From a checkpoint of a small transformer trained on Wikipedia.
Size: 13 layers, width 320, 10 heads of 32, vocabulary 8192.
Architecture: RMSNorm before each block, rotary positions, no biases in attention or MLP, attention and MLP in parallel.
Training: a variant of Muon for these matrices, 641M tokens, 4889 steps.
MLP neurons of a small language model. Each row is named by its layer, matrix (gate and up: input weights) and neuron, and shows model dimensions 96-223. Each number is 128 + 24 x the weight over its row's rms, rounded and kept within 0 to 255. A neuron's up and down rows have the sign that makes its largest values positive.
After each neuron's rows, "fires in" lists the words (lower case) most often at its 100 highest values on Wikipedia text that the model never trained on.

L3.gate156 [117 187  74 153 155  99 127 143  91  93 142 119 140 135 134  99 146 146 136 150 151 140 119 103 137  90 115 149 125 154 117 171 133 132 122 117 147 107 103 125 158 126 137 110 165 108 141 161 134 146  89 153 111 149 131 117 107  92 112 129 109 112 153 114 101 124 162 116 124 112 159 153 180 156 102 119 154 112 115 159 118 154 120 150 152 136 138 143 114 104 101 139 130 101 132  63 118 111 100 152  97 150  88 106 139 155  81 134 107 118 143 131 123 112 155  85 126 168 145 131 139 143 146 120 140 125 186 110]
L3.up156 [108 136  81 136 145 143 147 130 125 120 162 114 110 127 108 179 160 181 113 165 164 157 158 138 142 122  91 169 106 120 110 155 163 120 150 140 134 153 157 136 161 101 120 139 144 138 136 166 143 126 114 132 103 101 133 142  83 137 160 154 168 117 116 116  93 113 120 128 163 127 137 155 160 137  99 108 140 127 142 166  81 168 136 118 130 101 138 129 119 124  99 141 120  88 106  92 131  98 106 162 108 102  85 104 129 115  97 119 127 157 131 180 155  98 151  92 123 146 139 161 130 113 159 112 158  77 194 112]
fires in: "to", "their"

L3.gate622 [ 96 109 125 151 128 157 105  79 156 142 161 167  99 106 136  85 121 126 112 126 107 124 129  82 131 155 114 132 108 120 149 116  94 139 143 126 159 159  77 119 120 123 100 111 167 140 118 110 130 147 105  99 109 134 146 131 144 141  51 138 102 125 120  86 124 106  95 133 117 109 107 140 122 168 145 156 124 115 123  69 127 113 114 140 133 140  67 117 159 118  87 181 127 156 144 165 129  99 137 135 131 146 117 115 136 138 117  93 126 137 105 164 152 112  99 145 110 130 153 141 128 157 156 142 132 136  70 112]
L3.up622 [118  81 137 143 141 163  94  96 139 119 144 185 109 110  97  99 132 113 144 133 136 139 153  62 138 141 120  78 103 104 100 106 135  95 158 109 162 149 108 161 119  91 103 152 146  82 118 144 109 100 147 103 115 137 146 116 130  84 132 157  78 138  94 131  83  93 134 108 142 127 116 132 156 156 144 127 135 127 122  86 139 174 122 124 132 143  97  75 102 156 125 160 128 102 101 162 126 114 123 133 127 108  84  93  99 113 120 141 119 103 161 114 140 145 149 147  52 109 118 147 121 135 136  99 123 123 103 121]
fires in: "his", "her", "a", "one"

L3.gate472 [134 144 128 108 151 131 115  89 129 102 151 122 167 178 100 116 139 123 177 118 104 109 201  87 133 117 188 153 127 157 169 149 106 151 185  87 122 153 127 109 137 165 114 120 102 117 116  81  91 102  68 151 143 106 121 116 108 128 129 151 121 120 169 134 108 123 129 109 135  97  79 157 154 139 121 115 126 137 118 168 136 129 147 118 131 110 120 174 133 134 120 115 120 148 143 111 101 126 145 153 122 120 138 115 181 160 166 110 144 120 108 116 124 159 154 114 162 155 117 127 134  92 100 101 118 144 126 131]
L3.up472 [146 154 102 176 130  88  98 108 136 140 148 102 132 140 126 131 157 151 140 120 104 102 191 126 144 122 157 172 117 168 119 159 171 120 131 111 149 131 159  95 122 156 144 136 122 121 114 121  85  89  92  90 153 103 175 101 117 125 129 149 120 121 111 152 120 117  75 143 164 142 111 106 130 100 126  92 122 123 129 139 127 148 127 103 127 129 114 142 132  98 102 113 112 121 162 137 133 120 145 176 105 120 100 168 115  93 109 138 199 151 115 174  60 113 149 120 158 156 101 141 119  82 135 115 149  87 139 116]
fires in: "by", "to", "through"

L3.gate655 [143 164 140 110 150 146 116 139  97 115 120 123 166 148 131 140 117 132 111 175 126 156 148 109 165 121 106 165 112 124 136 127 130 149 149  78 122  74 124 162 137 139 127  97 111 107 134 146 139 128 117 124 147  98 159 130 112 148 140 136 119 121 132 123 139 152 134 130 110 121 123 101 122 116 126 144 130 119 110 115 181  98 157 129 151  70 103 103 120 120 181 125 132 130  98  72 115 100 144 136 160 168 100 118 147  75 152 123 119 112 161 128  79 157 151 153 138 168 119 163 176 138 133 143 147 107 125 105]
L3.up655 [131 195 121 136 139 111 102 120 106 119 117 151 158 144  80 183 150 130 151 135 111 126  93 120 125 154 149 153 137 135 108 114  74 116 121 152 143 128 153 116 146  95 116 140 120 142 105 115 150 121 122 181 136 126 102 190 116  86 139 156  87 107 112 123 138  70 111 143 129 159 128 135 118 184 159 127  91 145 184  95 120 147 118  71 134 167 146 118 148 126 143 163 105 128 129 132  97 126 142 106 139 152 106 141 100 160  89 119 103 131 148 140  90 158  89 121 117 112 115 129 123 127 141 140 137 104  93 114]
fires in: "to"

L3.gate418 [104 128 128 151 164 121 132 120 112  43 158 138  87 169 129 141 169 103 183 165 139 133 105 149 116 187 146 103  70  74 120 130 134 144 116 112 138 160 106 111 135 132 120 155  94 134 109 151 128 128 120 135 123 118 135 128 128 118 125 166 105 116 105 146 102 150 125 144 138 112 136 112 135 109 104 147 108 110  99 156 122  97 142 143 150 118 175 129  94 137 116 128  68 129 154 101 123 124 111 139 132 163 120 126 154 115 104 109 128 123 106  98  75 154 158 139 129 167 150 108 117 140 134 147 150 137  91 130]
L3.up418 [112 130  88 205 128 122 143 136 113 138 164 145 134 166  98 166 168 150 130 143 104 152 139 134 123 156  94 124 103  93 147 104 130  95 136 112 122 148 120 110 153 134 164 158  87 137 131 144 108 114 118 150  99 107 150 123 131  77  70 123 143 109 144 143  82 130 144 134 115 129 148 141  87 155 125 126 142 113 101 149  98 146 145 107 128 143 191 152 106 123 140 152 108 106 139 125 156 120  80 160 109 165 135 159  87 109  67  99 141 137 101 118 110 103 131 118 142 144 148 155 152 120 122 160 162 115 136 153]
fires in: "to", "not", "would"

L6.gate109 [167 174 159 168 104 104 114 119  97 142 144 137 167 111 133 111 159 134 128 161 139  85 139 126 155 115 129 126  99 112 151 122 116 132 120 146 100 122 114 133 129 107 172 112  96 187 140 108 102 175 101 155  90 126 146  77 143 112 121 112 150  93 187 183 135  95 152 114 118 168 122 148 110 120  88 128 112 110 120 162 128 102 157 155 139 155 130 154 127 152  93 107 129 109 145 130 151 101  89 107 109 138  99  93 127 113 139 143 111 168  87 116 160 127 133 118  86 145 120 104 143 153  86 139 122 133 155 132]
L6.up109 [152 101 123 184 131  92 108 168 115 139  89 131 164 132 128 127 172 121  94 123 168  64  78  99 148 119 104 126 136  71  97 153 151 165 135  86 110 127  96 113 117 142 110 124 135  96 151 109  97 118 137 122 151 116 138  87 134 127 139  81 118 159 156 122 118  95 116 117 120 122 116 127  92 136 145 175  98 132 136 155 119 111 138 139 121 164 137 123 131 148 124 142 123  99 149  97  92 136 129 130  68 129 103 165 100 114 145 167  90 131 129 157 164 101 117 135 119 106 154 152 143 135  96  89 136  69 155 107]
fires in: "that", "what", "who", "such", "i", "if"

L10.gate95 [ 99 112  96  83 121  95  82 136 105 164 156 125 122 137 147  94  92 115  85  91 152 115 121  87 134 156 117 146 136  89 115 165 138 114 130 142 160 145 103 114 107 102 110 122 111 177 149 118  85 144 100 110 154 106 136  86 121 133 132  95 144 158 151 138 140 150 138 133 115 138 152  78 173 101 121 130 120 140 131 108  98  98 163 115 133 139 135 168  98 147  97 125 125 160 104 105 142 106 172 106 105 126 166  92 185 159 145 134 138 139 136 121 125 165 166 104 134  97 148 124 145 133 133  97 128 119 115 109]
L10.up95 [ 72 116 124 124  97 137 100 123 105  90 169 126  86 146 177 132 101 121  85 133 154 125 132  99 137 125 136 133 181 122 142 142  99 135 141 107 101 134 142 147 114 117 142 133 103 172 110 119 109 151 163 118 111 156 114 117 128 113 137  90 147 149 112 140 106 147 132  97  96 135 148 108 123 163 138 147 172 108 133 125 109 125 138  96 129 133 157 180  90 127 132 146 142 143 125 150 118 165 132  64 114 137 192  91 108 110 116  76 124 105 119 160 145  99 139 122 133 112 126  88 135 108 109 135  74 130 104 133]
fires in: "more", "part", "most", "consisted", "one"

L3.gate424 [136 176 149 135 140 120 134 134 119 111 133 134 108 129 101 118 117 114 103 140 108  54 134 135 155 146  87 148 118 176 125 140 168  90 111 119 150 175 136 121 126 172 130 131 142 152 117 113 147 111 109 187 161 122 124  87 143 131 122 124 117 129 136 143  88 110 119 142  62 110 108 116  99 124  93 115 129 119 114 129  91 146  69 137 203 156 113 167 169 119 104 119  89 129  57 145 117 144 152 106 133 117 116  66 135 108 133 137 118 109 109 136 136 150 122 107 108  78 117 175 133 142 116 172 133 130 128 145]
L3.up424 [158 125 105 144 124 101 106 170 171 109 132 115 106 111 139 163 167 157 101 146 140 126 113 125 149 132 119 147 163 130 138 137  99 114 138 101 137 168 112 139  76 142 154  80 107 169  65 181 140 135 110 119  79 122  88 148 126 122  91 121  99 135  92 153 121 161 141  88 164 137 166 102  82 139 107 170 171 150 174 143 173  95 142 104 165  99 175 168 143 104 137 125 119 122 142 184 124 133 133 146 156 147 123 142 115 140 120 131 163 149 159 133 139 137 135 135 149  92 143  97 105 154 158 144 153 119 109 148]
fires in: "of", "into", "to", "entered", "divided"

L3.gate517 [131 138 131 110 135 123 134 143 109 181 139 118  99 144 123 117 158  83 118 180 133 123 127 109 159 161 109 166 126 116 152 142  76 129 101 131 145 177 154 150 139  99 144  70 108 155  88 126 143 116 114 113 119 154 120 143 140 144 128 154 114 120 142 188  96 121 153 121  91 134 102 133 131 129 136 152 148 146 134 153 115 120 127 123 126 113 167 127  99 181 124 124 121 117 125  96 145 120  80 121 134 135 133 130 110 104 124 152 153 108 125 131  95  98 125 133 128  92 116 129 112 131 129 128 160 131 121 169]
L3.up517 [143 174 112 100 110  95 100  84 107 137 168 125 129 129 125  96 125 147 128 136 107 118 157  91 120 139 193 109 134 144  79 147 132 145 142 140 108 134 121  86 126  78  74 121 132 115 104 114 137 104  95 150 128 112 132 132 151 125  96 120 127 105 153 112 125 143 109 173 151 131 135 151 118 173 156 132 122 113 135 118 135 142 139 116 134 159 127 107  87 148 129 164  93 133 136 110 134 136 125  99 169 154 155 112  90 102 109 136 140 166 158 126 111 182 100 103 116 120 106 116 140 123 153 165 126 156  97 179]
fires in: "it", "them", "him"

L4.gate66 [145 174 107 141 104 110 136 118 158 122 105 122 124  88 126 111 129 109 156 128 111 133  56  93 137 151 146 103 114 148 187 111 121 132 118 140 118 145 136 124 140 109 140 107 135 165  93 114 130 101 101  90 125  95 125  97 107 195 173 106 112 149 121 145 138 111 111 134 100 104 107 133 135 125 148 130 113 122 155 137 148 140 100 156 109  75 126 145 157 133 139 121  85 105 180 167  89 131  94 117 103 151 126  96 126 131 135 137 146 100 139 152 111 134 123 167 163 122 137 142 108 157 126 212 113 140  87  97]
L4.up66 [ 74 152 124 114 118 127 141 133  92 119 127 144 138 112 159 123 124  94 144 125 147 131 139  81 101 137  89 120 128 136 109 134 158  93 117  97 104 176  95 168 118 134 130 165 117 116  90 151 144 133 102 131 159 112  79 127  98 158 131 120 161 112 129 131 142  80 154 123 115 132 119 147 148 112 184 135 131 167 134 110 144 119  95 152 139 128 134 109 164 133 128 156 105 141 129  69 126 157 149 157 146  87 117 144 151 137 128 139 144 136 121 142 137 136  80 143 156 108 169  96  91 100 141 131  90 107 121 167]
fires in: "to", "of", "during", "qaboun", "ha"

L3.gate29 [ 78 116 110 105 122 127 162 131 117 102 156 125 135  78 149 112 108 119 168 123  91 136 169 107 133  92 179  72 104 135 110 128 133 147 100 115 110 144 131 128 112 122 141 138 116 137 109 116 132 161  94 156 114 115 131  87 154 161 116 119 119 127 147 124 118 136  98 124 103 123 122 182 125 116 131 119 130  81 155 192 109 121 149 134 129 169 111 151  99 114 176 103 123 157 127 149 108 124 146 109 178 126 131 146 105 131 110 189 134 152 112 116 123 114  96 122 122 119 123 142  98 158  95 107 100 128  89 151]
L3.up29 [ 73 147 107  90 112 139 151 138 101 117 177 164 168 109 118 146 130 111 103 135 139 143 174  90 127 109  98 119  84 179 128  90 146 144  69 134 115 137 146 126 117 127 148 143 120 141 107 139 118 136  92 119 124 136 167 132 136 128 104 143 139 177  99 117 138 144  97 107 109 127 156 161 120 113 136 152 113 140 127 132 124 154 106 141 125 122 112  92  87 118 141 156 130 165  93 167 130 136 112  86 140 142 121 144 132 166 113 138 138 182 142 148 120  72 114  90  69 141 163  86  95 151 123 103 100 115 107 141]
fires in: "of", "than", "to", "all", "least"

L4.gate530 [114 126 118 110 117  97 162 151 102 128 131 101 120 144 137 166 107 137 142 101 143  93 137  87  95 136 149 118 181 144  90 131 121 108 157 114 100 159 146 131 140 134 134 149 114 166 127 114 128 106  60 121 116 141 112 130 133 131 114 131 141 139 150  98 119 143 145 131 156 105 107 111 156 130 119  89 153 134  91 135 129 128 193 138 169 106 136 155 113 137 143 127 117 141 150 129 124 171  87 168 127 135 161 118 136  98  93 150 137 105 124 112  88 115 185 121 109 109 127 133 151 142 104 121  52 105  80 174]
L4.up530 [ 70 130 149  96 133 146 129 142 118 122 145 111 117  89 152 136 126 162 119 102 114 136 177 126 120 133 101 150 141 119 123 141  79 131  84  84 160 159 137  87 172 132 138 129 112 159 138 180 147 109 125 126 176 148 137 103  66 162 135 141 115 119 146 137 120 133  89 144 106 120 124 129 113 100 129 133 164 100  92 138 118  99 169 125 111 155 111 172 123  92 174 107 108 162  97 118 145 202 102 142 130 118 151 148 143 131 147 110 119 131 106 126 102 125 152 137 111 107  99 110 163 132 124  98 121 132 113 144]
fires in: "of"

L3.gate101 [130 142  93 121 133 131  97 125 120 164 115 103 134 152 131 164 141 130 118 135 160 160 102 122 153 142  98 166 160 122 116 174 147 114 129 146 116 175 130  98 115 148 157 135 169 117 129  95 101 161  94  75 115 143 119  97 145 114 118 127  99 120 162 135 112 124 103 158 172 117  87 153 160 156 123 157 149  82 142 172 146 142 136 113 130 132 141 105 128 161 149 142  86 130 132 122 116 156 135 152 175  74  69 143 159 103 120 102 127  80  96 146  90 153 121 112  87 109 102 145 140 102 162 105 155 119 139 121]
L3.up101 [ 86 166 107 121 142 125 111 163 105 138 114 142 143 162 150 105 129 114 135 166 155 126 145  80 115 161 141 149  84 143  78 136 134  94 129 166 123 172 138 130  90 138 156 137 152 148 133 113 132 156 104  70 119 149 150 121 147 129 129 117 100 112 177 148 140 137  94 118 113  98 119 138 124 161 106 173 137 106 101 148 120 151 103 141 104 141 111 126 134 167 119  61 111 116 149 153 135  94 144  81 138  90 136 152 121 122 132 173 125 135 113 120 143 168 141 146 146 139 132 110 100 134 143 148 157 140 153 121]
fires in: "that", "which", "there", "it"

L6.gate794 [127  85 134 148 153 132 108 101 103 120  97 123 119 138 132 141 104 144 152 107 132 142 197 125 102 130  97 118 134 139 137 143 123 104 132 153 124 136 102 157 127 128 112 117 147 141 118 148 139 128 150 110 155  81 142 172 113 109 116 162  86 137 160 128 137 130 158 142  88 131  95  86 129 129 167 114 114 134 124 126 154 115 111 123 156 137 148 166 107 106 120 145 102 135  94 143 116 132 122 104 136 112 126 124 151 108 120 141  91 114 118 149  96 126 119 123 106 141 155 130 136 180 140 138  88 116  73 117]
L6.up794 [106 139 101 144  84 101 145 139 164 148 161 127 134 119 134 122 155 123 140  94 167 119 107 134 111 115 133  93 170 140 144 113 105 101 153 139 116 138  79 104 115 149 107 109 118 123 125 111  65 103 134 122 108 129 156 129 125 150 140 130 137 153 116 150  87 135 163 161 130 109 142 150 153  77  99 153 159 121 146 147 124 109 112 167 121 122 123 112 117 135 141 124 100 141 136 151 124 136 151 121 140  96 155 146 156 122 125 116  99 147 129 126 128 158 116 110 125 148 166 116 124 120 135 152  82 103 122 147]
fires in: "of"

L3.gate455 [102  95  98 149 151 133 168 117 119  94 148 123 140 146 118  95  94  86 163 121 124 110 163 143  95 170 155 122 158 158 127 161 135 168 167 134 144 125 130 109 104 155 114 124 170 150 139 158 117 125 138 147  91 111 144 158 137 141 103 117 144  92 130 139 155 142 117 119 164 129 131 140 126 124 125 134 133 125 142 157 124 134 146  83 170 135 122 144  95 117 137 178 139 155 150 111 147 152 139 157 124 142 123 112 119 123 121 161  78 126 140 101 114 128  93 103 106 117 113 168 159 162 112 129  84  95 146 181]
L3.up455 [100 204 178 121 117 127 162 165  89 114 104 113 111 112 140 130 127 145 111 111  84  94  82  67 171  76 110 133 148  83 137 186 131 150  71 102 121 110 139 163 111 101 109 102  74 103 136 138 124 101 126 132 153 134 136 110  91 104  79 120 134 127 120 131  75 133 152 143 109 132 126 121 147 147 144  99 111 138 148 126 115 138 121 148 151 127  88 121  78 131 129 161 150 101  99 128 130 140 155 100 134 142 121 108 132 108 157 126 157 162 110 144 150 135 116 171 109 122 126 127 137 140 141 172 140 165 186 119]
fires in: "of", "six", "any", "quality", "qualifying"

L9.gate564 [103 109 127 144 161  87 143 110 118 125 113 104 122 157  98 104 114 149 141 128  81 149 131 135 107 115 151 118 108 142 132 104 156 137 127 121 138 138 129 115 143 162 110 110 117  85 112 172  97 126 102  77 162 153 101  89 101 138 132 132 144 121 159 116 144 126 109 149 137 148 115 121 143 123 159 139 169 132  89 163 106 102 120 158 120 113 120 139  93 105 104 109 163 138 136 117 130 156 146 163 172 106 129 171 114 153 118 104 109 143 164 128 137 146 167 135 112 180 145 124 150 101 128 135 137 144 114 118]
L9.up564 [151 122 148  65 133 168 115 164 103  78 124 123 137 161 101 128 135 135 165 115 138 152 155 133 128 157  97 168  84 140  92 131 129 113  85 125 137 144 163 161 131 112 134 101 138 154 170  92 130  99  92 129 124 133 154 108 126  75 129 104 131 158 103  94 141 159 163 136 139 139  97 131 142  91  93 122  66 131 135 140 138 102 155 132 144 155 128 127 114 165 115 156  63 142  97 120 131 104  91 120 118 181 122 108 136 178 122 122 134 154 137 130 122 123 116 128 102 101 111 120  83 150 129 154 115 158 147 155]
fires in: "to", "would", "must", "not", "can", "may"

L5.gate119 [ 99  95 157  98 151 127 146  69 149 111 108 138 178 133 133 118 158 168 112 144 131 119 195 125 173 158 105 112 126 155 158 126 119 149 108 118 142 100 140  87 157 110 119 126 140  97 121 120 130 115 111 114 108 165  97 137 110 129 156 152 124 138 123 146 113 149 103 116 127 106 107 122 160 173 150 142 117 153 166 159 118 110 124 134 104 128 150 109 142 114 164 149 144 121  96 143 115 129  58 124 138 108 112  86 135 104 145 104 131 163 123 127 188 158 168 131 156 125 160  92 139 130 140 123  90 139 101 152]
L5.up119 [124 105 170 117 104 163 120 112 130 136 144 121 153 120 123 114 155 124 160 138 102 106 128 135 118 192 111 121 154 124 139 107 207  91  96  98 139 157 140 138  83 112 118 109 158  82 117 128 141 112 127 112 115 113 128 133 130  94  94 153 148 129 140  99 123 101 134 140 106 117  92 137 153 130 137 134 122 168 119 145 116  89 160 119 133 149  56 108 107 143 136 115 151 180  62 135  91 107 120 113 168 108 132  89 110 108 168 128 135 134 124 128 119 128 118 114 104  99 124 128 148 132 162 119 118 107 109 116]
fires in: "with", "his", "their", "them", "her"

L9.gate734 [ 99 123 190 149 125 120  93 140 142 106 139 113 143 132 130 117 147 123  59 130 136 130 142 141 114 158 113 132  96 111 151  98 129 136  69 145 137 173 101 152 101 120  68 125 127  83 105 141 156  93 121 111 117 125 150 120 113 123 176 123 122 125 122 215 143 114 164 120 106 136 141 111 156 116 101 138 124 149 141 152 105 121 112 147 147  97 136 131 178 126 137 171 105 148  93 142 111 114 107 136 148 141 118 171 172 102 148 148 118  98 123 142  87 107  94 139 139 157 140 125 141 103 113 103 162 137 190 134]
L9.up734 [115 184 103 129 117 114 141 100 122 131 161 102 159 126 116 120 123 134 151 183 174 120 130 116 108 136 173 141 109 137 107 145 140 101 115 138 136 136  98 151  48 160 107 167 138 126 133 143 117 133 122 104 126 103 145  94  96  54 121 146 165 114 135 149 108 136 137 148 130 168 108 139 135 156  95 111 136 141 155 105 136 104 104 138 164 127 112 133 173 125 131 123 135  97 134 175 142 105 163  99 108 106 141 114 125  89 101 100 130 122 125 126 124 139 122 168 121 163  99 149 148 131 187 133  90 118 137 141]
fires in: "is", "was", "it"

L3.gate66 [107 132 111 109 139 161  95 147 118 173  98 166 141 175 131 121 137 144 134 119 152  93 136 182 126  71 113 141 137 161 136 125 135 109  96 160 108 103 107 171 130 140 149 104 144 131 123  79 124 140 111 124 129 136 152 121 144 124 153 114  98 103 174 145 129  99 114 141 116 127 104 122 122  93 109  88 126 157 131 158 126  92 147 105 111 116 114 135 139 100 153 117 133 134  81 123 157 153 112  95 140 185 119 136 153 166 157 108 158 137 119 111 110 156 161 142 139  72 110 181 141  57 143 138 168 152 126 118]
L3.up66 [ 98 103 145 133 124 125 114 119  91 136 137 163 133 127  93 154 169 136 120 106 156  93 156 132 103  86  88 133 113 142 105 103 122 105 142 132 146  96 150 183 137 130 170 187 139 112  95 133 146 142 107 115 117 115 112 172 123 117 115  76  88 172 160 116 103 179  87 122 142 117 104 115 114 119 124  85 132 133 163  98 134 124 132 155 116 156 142 155 112  93 142 126 110  72  77 144 150 120 109 174 125 159 116 109 136 163 144  94 144 108 169 131 123 108 131 118 148 104 118 158 104 116 139 142 159 137 164 146]
fires in: "of", "in", "potgieter", "powell"

L3.gate724 [126  77 154 148 155  81 157 149 101 103 158 167 112 130 190 173 110 102 105 135 112 125 106  93  90 152  88 118  87 130 126 144 149 164 162 113 127 141 111 165 132 140 140 165 119  66 124  95 104 125 158 149 128  95 132 123 133 118  91 162 144 147 105  95 159 135 173 178 119 122 108 129 135 130 150 114 105 129 149 102 126 119 112 140 129 153 166 137 144 165 147 171 157 114  92 165 148 121 154 118 101 123 118 131 124 111 117 184  99 158 154 109 120 111  83 146  67 141 121 127 115 124 130 144 129  71 104 151]
L3.up724 [128 138 120 114 140 111 194 137 117 139 141 130 125 113 123 120 135 142 114 142 134 108 123 122 151 111 147  73 121  88  74  88  91  95 160  98 156 124 116 104 143 134 115 152 119  95 113 152 114 124 152  91 135 129 119  95 155 136 166 107 122 133 132 104 139 183 134 129 130 155 125 111 109 110 156 143 140 125 174 107 117 117 148 126 149  98 119 114 113 135 149 120 144 135 138 155 129 128 111 108 127 139 165 170 120 112 133 172 166 144  91 124 180 154 134  97  78 133  74 136 105 145  90 119 157 101 117 100]
fires in: "of", "two", "three", "are", "those", "these"

L4.gate105 [137 126 144 126 142  99 112 130 119 171 138 116 102 117 171 101 149 136 125 108  98 191 168 123 154 113 100 116  91 114 126 141 119 118 144 119 130 140 150 157  92 144  91 110 132 140 110 147 182  96 119 104 134  89  94  69 133 127 134 152 121 135  85  97 138 147 183 141 146 126 130 125 121 132 104 131 125 133 137 123 128 112 122 109 105 128 139  63 119 115  85 169 148 175 140  77 113 164 138 103  99 173 171 121 177 157 112 103  93 129 113  94 153 131 155 111 165  90 106 141 121 136 166 140 143 102 144 120]
L4.up105 [131 125  78 110  90 161 142 112  93 140 151 138 177  83 143 167  97 107 127 118 131 152 116 158 143 135 143 116 134 122 134 127 121 129 104 145 117 110 134 176  67 118 127 129 115 142 141 118  70 100 150  74  96 108 108  54 158 118 109 142 123 161  85 135 125 102 148 108 144 153 140 147 123 129 100 160 123 148 144 136 122 122 139  78 171 118 169 124 125 141 122 161 117 108 112 115 151 108  70 131 105 102 135 144 157 142  92 118 131 125 151 109 113 112 124 136 128 152 135 151 121  99 148 150 122 145  84 165]
fires in: "of", "led", "assistant", "headed"

L3.gate432 [111 132 146 145 110 107  88  80 102 129 125 104  94 147 159 122  94 124 111 145 117 110 121 184 111 123  97 133 151  92 111 188 111  98  97 156 123 164 146 136 119 146 146 157 121 132 139  96 136  91 132 108 150  85 141  91 144 105  96 136 165 159 158 149  99 167 136  90 146 172 117 133 165 137 122 154  99  95 120 106 108 167  74 143 122 129  61 130 146 130  94 106 138 110 135 108 135 162 144 144 143 110 176 122 133 106  96 138 153 108 126  95 125 120 124 128 137  66 146 140 120 131 139 106 104 129 160 116]
L3.up432 [128 103 132 142 135 174 112 115 116 112 119 166 110 125 133 112 100 170 118 142 104 111 128 120 173  98  89 134 110  94 120 139 135 146 139 149 151 126 142 156 100 126 136  99 127 100 174 161 146 123 105 144 136 133 143 109 148 143 134 113 139 120 158 105 124 145 140 114  67 119 123 126 126 157 124 125 135  98 131 127 107 120 121  85 113 113  85  98 142 161 116 134  97 129 123 161 142 116 149 132 124 158 142 154 132  91 120 127 160  92 125 114 124 145 147 132 162 134  91 122  86 129 119 119 140 141 141 149]
fires in: "more", "most", "less", "semi", "non"

L4.gate74 [115 126 128 146 157 121 129 108 128 153 129 132 122 108 133  70 142 152 156  94  67 149 136 145 133 198 167 125 155 118 136 146 132 134 100 126  94 151 127 148 137 146 124  73 114 114 130 131  92 143 115 152 133 127 131 142 134 127 130 127 138  68 149 129 112 145 105  98 144 141 134 112 139  68 100 146  99 149 127 128 149  94 156 144 176 106 168 199 128 124 129 121 107 108 143 136 127 111 105 146  85 119 131 129 124 163 116 138  98 158 128 112 109 143 128 133 120 217 138 147 164 122 116 157 122 161 109 113]
L4.up74 [115 114 136 104 131 134 104 117 152 127 139 168 112 122 120 130 109 121 127 131 112 148 121  98 115 177 162 146 125 128 196 133 105  87 158 115 119 128 173 141 112 157 124 130 114 156 135 128 116  94  83 114 153 129 115 142 112 147 131 139 113 146 156 113 162 114 131 127 128 108 123 108 121 144 111 152 133 146 155 157 131 101 146 125 153 122 117 151 115 156 160 100  79 138 150 110  79 143 160 167 114 143 131 125 133 133 137 142 120 124 110 108 117 127 146 134 135 139 105 162 145 124 121 144 125 107 124 113]
fires in: "not", "to", "t", "cannot", "unable"

L4.gate55 [141 157 131 138 100 139 144  69 138 145 144  85 124 122 171 110 160 123 126 138  83 130 126 131 128 110 137 113 144 153 108 115 104 142 152 152 179 111  92  80 104 151 135 134  86 159 135  86 181  79 117 131 158 113 137  85 103 125  89 103  77 127 134  84 124 126 121 136 133 135 104 126 146  88 151 151 124 117 126  72 148 132 114 142 135 153 105 114 117 143 143 122 125 120 131 117  95 121 123 122  99 159 115 131 170  94  75 109 193 127 127  69 130 136 154 152 125 108 113 123 162 164 106 140 132 149 132 144]
L4.up55 [150 147  79 144 153 135 148  80 127 175 109 112 105 106 165 138 133 123 120  99 115 105 109 119  84 159 161 108 154 177 126  73 140  93 157 109 159 132 142  81  78 134 137 101 107 113 136 173 137  80  88 127  94 111 111 132 130 121 102 115  94 124 113  88  94 123 123 141 138 152 102 121 124 117 101 139 102 124 138 110 157 140 160 137 137 142 136 141 134 111 169 124  93 150 143 147 113 136 141 115 124 157 137 113 145 139  98 168 173  90 100 115  76 145 152 110 136 166 122 138 130 127 149  99 104 105 125 141]
fires in: "as", "of", "appointed", "to", "named", "it"

L4.gate647 [ 99 150  82 125  97 161 115 130 137 121 134  70 126 129 128  92 129 125 173 101  91 110 133 106 121 145 139 165  99 144 111  82 124 133 124  99  95 142  88 129 146 143 128 147 146 146 156 125  94 128 130 149 136 149 153 163 131 162 142 127 154 129 115 158 125 132 134 129  86 106 157 131 131  95 125 132 149 146 147 150 128 124  84 166 106 130 123 165 133 135 154 162  61 159 152 112 152 125 123 159 186  97 132 112 145 127 101 130 118 107 136 101 130 146 127 120 146 143 119 118 133 157 105 103 143 139  89 101]
L4.up647 [130 119 122 107 103 112 124 124 169 145 124 102 164 131 143 169 120 148 176  93  64 146 140 129  94 129 140  91 121 106 133  90 139  85 105  82 152 135 130 110  98 163 170 126 176 157 132  93  85 104 128  97 145 122 161 130 134 118 144 160 144 164 122 138 102  81 116 121 126 143 211 171 137  89 122 154 122 105 128 145 122 130 125 152 123 127 131  88 136 105 125 156 104 126 153 138  96 170 150 133 100 132  90 135 136 126 152 184 130 133 111 176 128  95 144 143 148 126 124  90  71 128  68 115 128 105 146 125]
fires in: "about", "to", "by", "well", "than", "years"